MLP neurons of a small language model. Each row is named by its layer, matrix (gate and up: input weights) and neuron, and shows model dimensions 32-223. Each number is 128 + 24 x the weight over its row's rms, rounded and kept within 0 to 255. Numbers have three digits each. A neuron's up and down rows have the sign that makes its largest values positive.
Before each neuron's rows, "fires on" lists the tokens most often at its 100 highest values on Wikipedia text that the model never trained on. A number after a token or word is its count.

fires on: "," 28, " January" 20, " February" 11, " March" 8, " November" 6, " December" 6
L3.gate667:100126149096170143124103136105150180152172124133121091157123163104115142121140130123147080152135145142122055170118126108148136104114135148103162134149136127159101118114115113095125128122142140152121119128155077131116132184119136122157093112171108160155146145087145148108152103127107120161138103158137072112111089134100139073107090144121146129117173136161116094094116185144120138121128146103119128131092133111145119126144113143128107118135130109168127114093152134085141102131114135125114149125082139130131139120133090153138107098148121152154108113157074134147118136128145168125
L3.up667:102157172142134097118119141115121111127168113158125109104150103103159134143080178108150130146155122161105133158125142119136136132137135153152139151157113090103122132126141104115072087086109125128112098079169094122113114133111113103143115148099161124117109114073149124134149097155126080174115160137106137168142082111085150162133102121149124101126183117138106137119114137128096149129156151115135083119104144135150129091116140158111126135104118114169107126126100186107136155114126130150100147152123173148123104126105156125158167154110121190095140094110109141123133150165172104178

fires on: ".\n\n" 56, "," 16, "==\n" 12, " ==\n" 5
L3.gate953:127145130133142128153087133153118147125142108149095117165137126161128145095086099128136142124108129166068115110109099157131110124100089132099156158118122096150098157123108164098120126119111100161128160153112132146128079169149150144107106141117118118104135140131113135140127114121155096145130138165142140095100143112149116194145151112160124090162131183134140119113138122115103108158151121120131099098152079114154113080129118185101081142159106129114153105160159127104175090146128143087113105084132111137112111107114128136134079135179106107120149158132153105132154147132122082132
L3.up953:152137160155104099158136104117100093141095095152077136148100147154152125074106128164163116129085159120130121100117132127119099123121106119135138130120109120130136141120051166117134163150125117135094153136131139100120127143132157094154142154100138134126130145130146086162147111162089126162138177141136117118155073070119144135121143113111118148154152120129117127128132161092090151161158104147098095179117093137130119115126122141130070138113093147094170124101140104118142103128103121121105113122112143147104111121094124190122090133186123103169111148122132139149125117084116155116

fires on: "th" 14, "ost" 10, "id" 8, "ong" 7, "ight" 6, "ed" 6
L3.gate125:136116117114096148181117140126162126133142166126128106092159149129126152158135142106122166153130137070113138103103105140140097121169128157118120156112127112149141151171111082134134154207168128165147142090143116122182168134082128151108128164132133107109126134123141168119157106157146131108143124088096129144120160190088123136131116119155143121104095136075149125137089157108149139137132152126132144098119118098146100222096143161112120134102124139137127128133167137133118130132131147136185162135137090154114166141139139100159150120077140134097125131118132106123135101084131146127
L3.up125:134099164127148144123137094134133084176127125107108123152126104102107108115130138149154172129146147157137147079135105098109167142091151132127099094121147120148142139144115122125119129104144115189162123195132104085103123121098115152114116123118095150132107127145146152174106135126129136105109202106127110128137153098152163106124138117163138092147102114138110142119102103120153116124115134150139138156142144159138104129111118121145122162109125144149151143171103118138151116112159122106117126131104107101041097147162141099104131138125111146151164127125090160103150115158109115144

fires on: "at" 33, "ord" 23, "ory" 5, "ast" 4, "h" 4, "os" 4
L3.gate678:120139089139142122141147077148116081080179166141094100153117144149162155107106126127119095145115136100106107140151118092117121083147144136134105114140075135102160091122130156103084142136117102094132145115128109124156118114134122121115132076102137171115152101151117160136151117154088146142129132138162142125134119163103111133093155136149108088148170130139125173114101111117116169120148088148118110119132126111079104120108105139157125142070152160144150110146102167123122190116114124112112192079092105099078125155109123123123129147152130107147158144105124128118111129129084136110
L3.up678:144115126147114147125109120127119133165154154117183150177147189101127156149153139150155106106144111121125129103136132113156119104155111121132095127153115145153166122119103097114161133099143128122109143144156103146141102151117138148067148159112084165122127113098135083121129161116119108124154099170131142189100116097091095125132110093154143104182115110121125149097088142101065154158140084136138127142150148087131127133125175143108132141109090183123084121113129151095126107165137133132117157132149127138128116142165130125125127120142093084125145133102142110144123107173140080129

fires on: "oss" 22, " Louis" 13, " Time" 10, "ult" 9, "is" 6, ")" 6
L3.gate829:145131113131091118077080158157109102155073145097125179131191105121105141145129154119112156131137144124142146114112147155152205118147146145117134165104128094105129113104125122135137128134099088172130104125120110150126131153151080127131125104134110166120134157106157154140119089120111070122133143157141121151157128138126080114086089124168163105122149130119150091097112156131109138156144126126129108130170141149116182154111130140129133145138118135148080163123123110166134120148175147162141136126184139109085088147066111110139109141145106114134135152116176116139118125137120109134
L3.up829:159133108136104126112115129128107108127109165114108141109113142140099102121146122101120111159124141113159126111133118103140111151113093122160088149123119129103128139130092116117125109114098056129112126113122171129139117157140122086141102140113129136110121172101159138077152153135097113124101198119175169159098120165145114121060163163158134115137133170102141117129144148115110098180100082141097139121130106151149141126122126087152142101149124160154090158096108136108130094183117144139128136131131172124122101090126113113123075165084107121104104104105131165161130094142140106086

fires on: "er" 18, " per" 15, " |" 13, "en" 9, "m" 8, "ter" 4
L3.gate184:112127169119099143098095103098094075129139167124161173172140111155153120157126080130158110120162113132152131113173110114160126145127084146128147119113144087151171107136146128084162130129111135194100100104087149125134122124163105111174143094118143153081140152123165129132120138100113124089137137158118164170142109124126127141152153178137114211142136146119173130171114139126095129080103116150100137126138150143130098145095123127122158139107126119104137167155121114132091122123098177135130136141175134116125110102117148150123129110101109138117122107086125192133097114090117170111
L3.up184:115109123099143181159093125131124107095119113108123116139111126162128141108187135161133137143112128124138118134139103125135090112102136101156140135146108169098160137135149116164118175176164157111119085117133145146130136148131110123145111123096098096092149135151129120099128092135106124142131154141115124170152137150119090141109138120107138141126113090119122102131140147123099108136157086129123166135116134157129153087179144135112111094116129160107138130122144148108094103084145105129134166138096131140137122069150121106132139132114129116207149139128148139184134131140107105113

fires on: "en" 26, "d" 12, "G" 11, " (" 10, "e" 6
L3.gate151:180129144113123129167151128126141175117156092153143166110124080104135164139169163114085093078108185123175110125123097128153121145143115117164149138137174128151174121174092149141116093087174122127165078106132132188067145102105134163111109135119144107118116121135160174147105154120108152122118153130103135092121104129114112130151161118108148177129119166179087132150133129115105152122103121084137124097129114125097127154087085095138138111122127150114158117128170129134116089126106164121117121139141099140131136128128111170164147144148141107147147124174119141101124092144136124118
L3.up151:160114121109124099130155183089137103157098128135138155133137134132140133129137155120109124156095121141124089099170141134103112194165135107113088116119114125142125091132141122094141095120114093144131109130167119112159119100132131136138144127084121125129130162080135114123135127161106174144101130115135128160113146108122117118095129163121083105125133104157098108119155100128108160137150142128164142165107116135087069095187121109133101142151111130149163135121152086109099127136116145139125110120116105080114098132103060103157107156173120127118083143159124164156085091084113093126

fires on: "17" 16, "24" 11, "ran" 7, "i" 6, "up" 6, "ren" 5
L3.gate127:126127094097156131128123135112096153121149122110120109121104132128130130129162116131098122095113123145112086130143137125105195117123153061128114123142152118144124117111106127149162085118169138121120105152124137139159099137125147123095110078142183134116129126075113113125128143134107127139122111147121129137126111139178136150170149131131108155133114128113101106125121151136159121136129153114123163107170120065149146137102142105082155106131094124146105107125137082131165150134132167118127140125140114125133157131120118081168123152096153123150128120114156170145178133094143163161
L3.up127:135127175139100126121112096150120090147151139124118178110132118102133146144153157165139145159097134135134107144122127125123121117105126139112108137148081121135112152095140145139107154134136116140153123090113163164103118122162128154110116131129107143113176142137170115116135106129122109181125079188126131113130157064124147162095118125120107149137147114123108139091154166121165126154143161145118090135130176159112107157144131128058130154149062125109098150103120162130146148122094159142158106087199145118111141105112103128173091140165130098139137134083138135118141135137160138119

fires on: "," 99
L3.gate823:137171141153113109169096117122172131136151104128136169123095127106146123155116107129144147147149150125115092135112155128120132117115130112128095142155120113135112146131096079110166163140111145107153154135121105147105135132118145097184135183088145103127144153088159142144141145085099149103163078132188125101148124165108173126169125110174161124128122127113112115068135160096101143137133128118096103135113120146141161090107154146112095114099121114161118134139099147111155133167169146097108141141121158172119124111111096117119137155151117139162105143098104126173158118104120116152
L3.up823:141156162169155094114139129131148146143139112113043112094134128098138146145084153113128159121112142133174114104129124132133143097128148091103109130179120134101121183163118119140114160131117136109117141106113157115137129133119109079150145177112122114092148146095190141073117148137080133147130110097174105120115156089132143103116157141149186105122135152140145122104116124128126114100102149142134124146147121112119161130122144167144152103107089115133106180141133146122141118172100138136105120145046107121101090091108134113120095168156099120136134152140151140079160139123145089116

fires on: "ation" 18, "fer" 7, "is" 7, "port" 7, "s" 6, "ducation" 6
L3.gate974:157130094150121177148103140154102148130085131094098165103135135114119143117113112111144140124099129141104131107130136091149136112135101155160172134084128135129173165140136146115155126105098159139109126151132157151177134141081086111133104139166120138113135121137116124158124116137130095150126183126162086132093142137100181108159125101128110139150138151139140123088113093101108081135147108113139117132153156120137136127161177116167136123143181148159092105093130154119158102091126118145105098102123145118149124139100111129156046122124151144099087109125138140116155106153114114138
L3.up974:154154113130100153088119115133115109153104142119132139116141127133144179137109081151136116168135114131125091105145150089110176115086098117099138167114096134111134110136157121109147131146126123133083110165117134115174137112101125100127073163148158164131114167112094120166181129131110110128153163120118142134086133128101188092126158099101137118130105126132150133142129115150122096137121065147150137165145140130138077150129162087166121103095150129166107132093129116119107121109099107135120089115109120120143144101106106120165077140135143160105115112074142127142141134086106089104

fires on: " aff" 13, " coll" 11, " inc" 10, " prov" 9, " bec" 8, " named" 7
L3.gate849:106123106141101122126137156189153110099135143115119205141153116126072125098170122088111127096145116160112088113136096102119131143162134129080168138126098102191147115137152174117107099166123117148146137136139156151095150129123160135141184120112166171107115072095109109132143088084128111120140097162112139102124129111096145091135131152116127132145118172125143131140137146125168147113142113101117150124166122102149133125104138136091118108164103063163162089130111126113137133137160160116125123111107146129135111136178144115117127155130128150140140120123111125100166125092142149118
L3.up849:093151096174141115145129141139169114120113131107118181102147123085101146139160091096122117098132129144083083107136104108131156135127134102102146116136108138172141107162148137132122103182132143125119151109139121152128112161103139145124140133100161131105124119131153122138139131121155142106132088147139143137132114143114121076132114180104151117136108171103120100142115152122180138132127120133105133095139128133093128110133146130185121124110097080148155143158142124096139137118160149129135127136098100119139115146118140153113132169139141138163164121111136171106123145070074149117

fires on: "ast" 18, "ater" 14, "ong" 11, "h" 7, " next" 6, " top" 5
L3.gate623:147149082102135117144189098114159088136154158144096101091133158093146116103127122133188096118099100111137106074093125123135087120128140095108109146161125165132143161105117133104098126144099142091111168097122109149138114134156106137145129128119160136124158109154163122160112122154097128156134106132154152146113138116138149121074163144147168130144116145112121124106136114123103126115145109134166124175154154141131110162107129129151128118106131126115104117113136138131119098107154128096131105131141148157121111115097147108163142134136097112125147090119160126116111107150143138142
L3.up623:085129091155107153149139114078109128130089107111145106092107144142114140171148178173087091117128179077163133122141151140121149113100092085154112105156130136141114109123113161099163132106116120131152160115113107138126104151140065126112126120163156110119156115113087106155124110163129184183148118133140130145130120120108124123179141082111138150145111132111150112103152139132112148112086121140092151154118110120132112119154102135103122109138118145109116102139121199097145166144146111109074134125131157144123108091057122120141137110130171125116117138147140138086088077128105153156

fires on: "." 60, ".\n\n" 18, ")." 10, ".\"" 6, ".\n" 4
L3.gate872:154138126082127110157099146126139135111113144132137109145144183048138102123124101134123151098105114122130113092144176165159135107101145128132173119103128097131142050107148146160125141059124088121069121104156132131123119108119122101142125160136147129132112166104112100129148126135140091111125171156102149154126120092148136111105102136138120090111129108145115136111119141148093107125132092114101122150132120141132146113119110129084106110158161139087128075132100109161082155141126125136113139159141212114148076116106108112129123172129103141177128167109127104103113117121118132077
L3.up872:130118097088115086129080154132122122149109140062133138174131139104135142111144121163116124146120143160123143125163119133138132133117142106143121121113098130135143098115093161182141121122122142137095145115076110113165142092110131155122149187112146152147105156167106103162163127099146146149125121126102101099138107130106106117117110127151081165127144135122110126093173102160106064135142092104148166147092111101081118117133130118135133123116109099126119127116155136146076114107147154118147133097163136123137117120131157098102136099111092160108109166131154123137123141152119115123

fires on: " car" 23, "er" 15, " str" 12, "ul" 8, "ear" 8, "en" 7
L3.gate163:076127156112130111123094150110099109081127125130120142113145137118141135158117132128092132081115161155144134141145102113099137135101169145123139146113106159071115156092156153112094127121118105117147151158138062117078097154124097173126161115117167113097150111147157116104105116126069131115142099192127144180072123089118073128151088147141124078117129138153141108126123162133141103097126126113115082155168126116122122099138110151144143108126116095130089096116133118144095130121087142078118134107150140126114103140100099090147096127148135166136176132146150118133121096053125126111
L3.up163:114133164121120136150145111075124080099103122137159172129139128140139114128157146128145100099106154147153119134092140095138123091084123127152155146140095150115154110138116119135154138144174147155136175161169125182155139114116085114114122116150132138127117107149135118106096124132092128121060147159119086089131121132136087131118137133089136168106117125140160139153150083113099121097090115141100077109115137121117175113142124128132079133122103099165151119140153149116108137104132104088159123138126088142112144109131124111167101127149141117087137104135149133161082098088100134088

fires on: " |" 74, ")" 9, " " 5, ")," 4
L3.gate173:134134144116143072139115084125112147134111115152146119065119120103163113130156117109124090135125163118129120163149159136109139144119131108122153123134111122140114125113138125130148133124127122109146133128111163094127111133137112106089137118109141132102139090100163152117122123113152116063136096121084150142120168192148169141125149141153099115132101110133151108135123102117148119080070099113116132131145161165113147083109140169179170135172140130144099142123116171143138121150146130136146187141089114164114112109093122124109100149111100153104121137115140098131104146126084136128
L3.up173:082179144133135120128130147125100147125152156119151144152122150093104142149144130108131141156132115147110133151158162134152085105116134141095142104133122095110132110079156151147137116108131121149124096116141125135140199185112111083101103114129115144131162097134140121121122155085107122076123156116093149125160173135166146144175158171139146092116117101143127110141119105156094115117168129139089143143134152127081135098087117099194120134148094142131106138163115127143127129122136151130113136118142116140102065120109134118196168177127118110123158143118135112140106115114131139114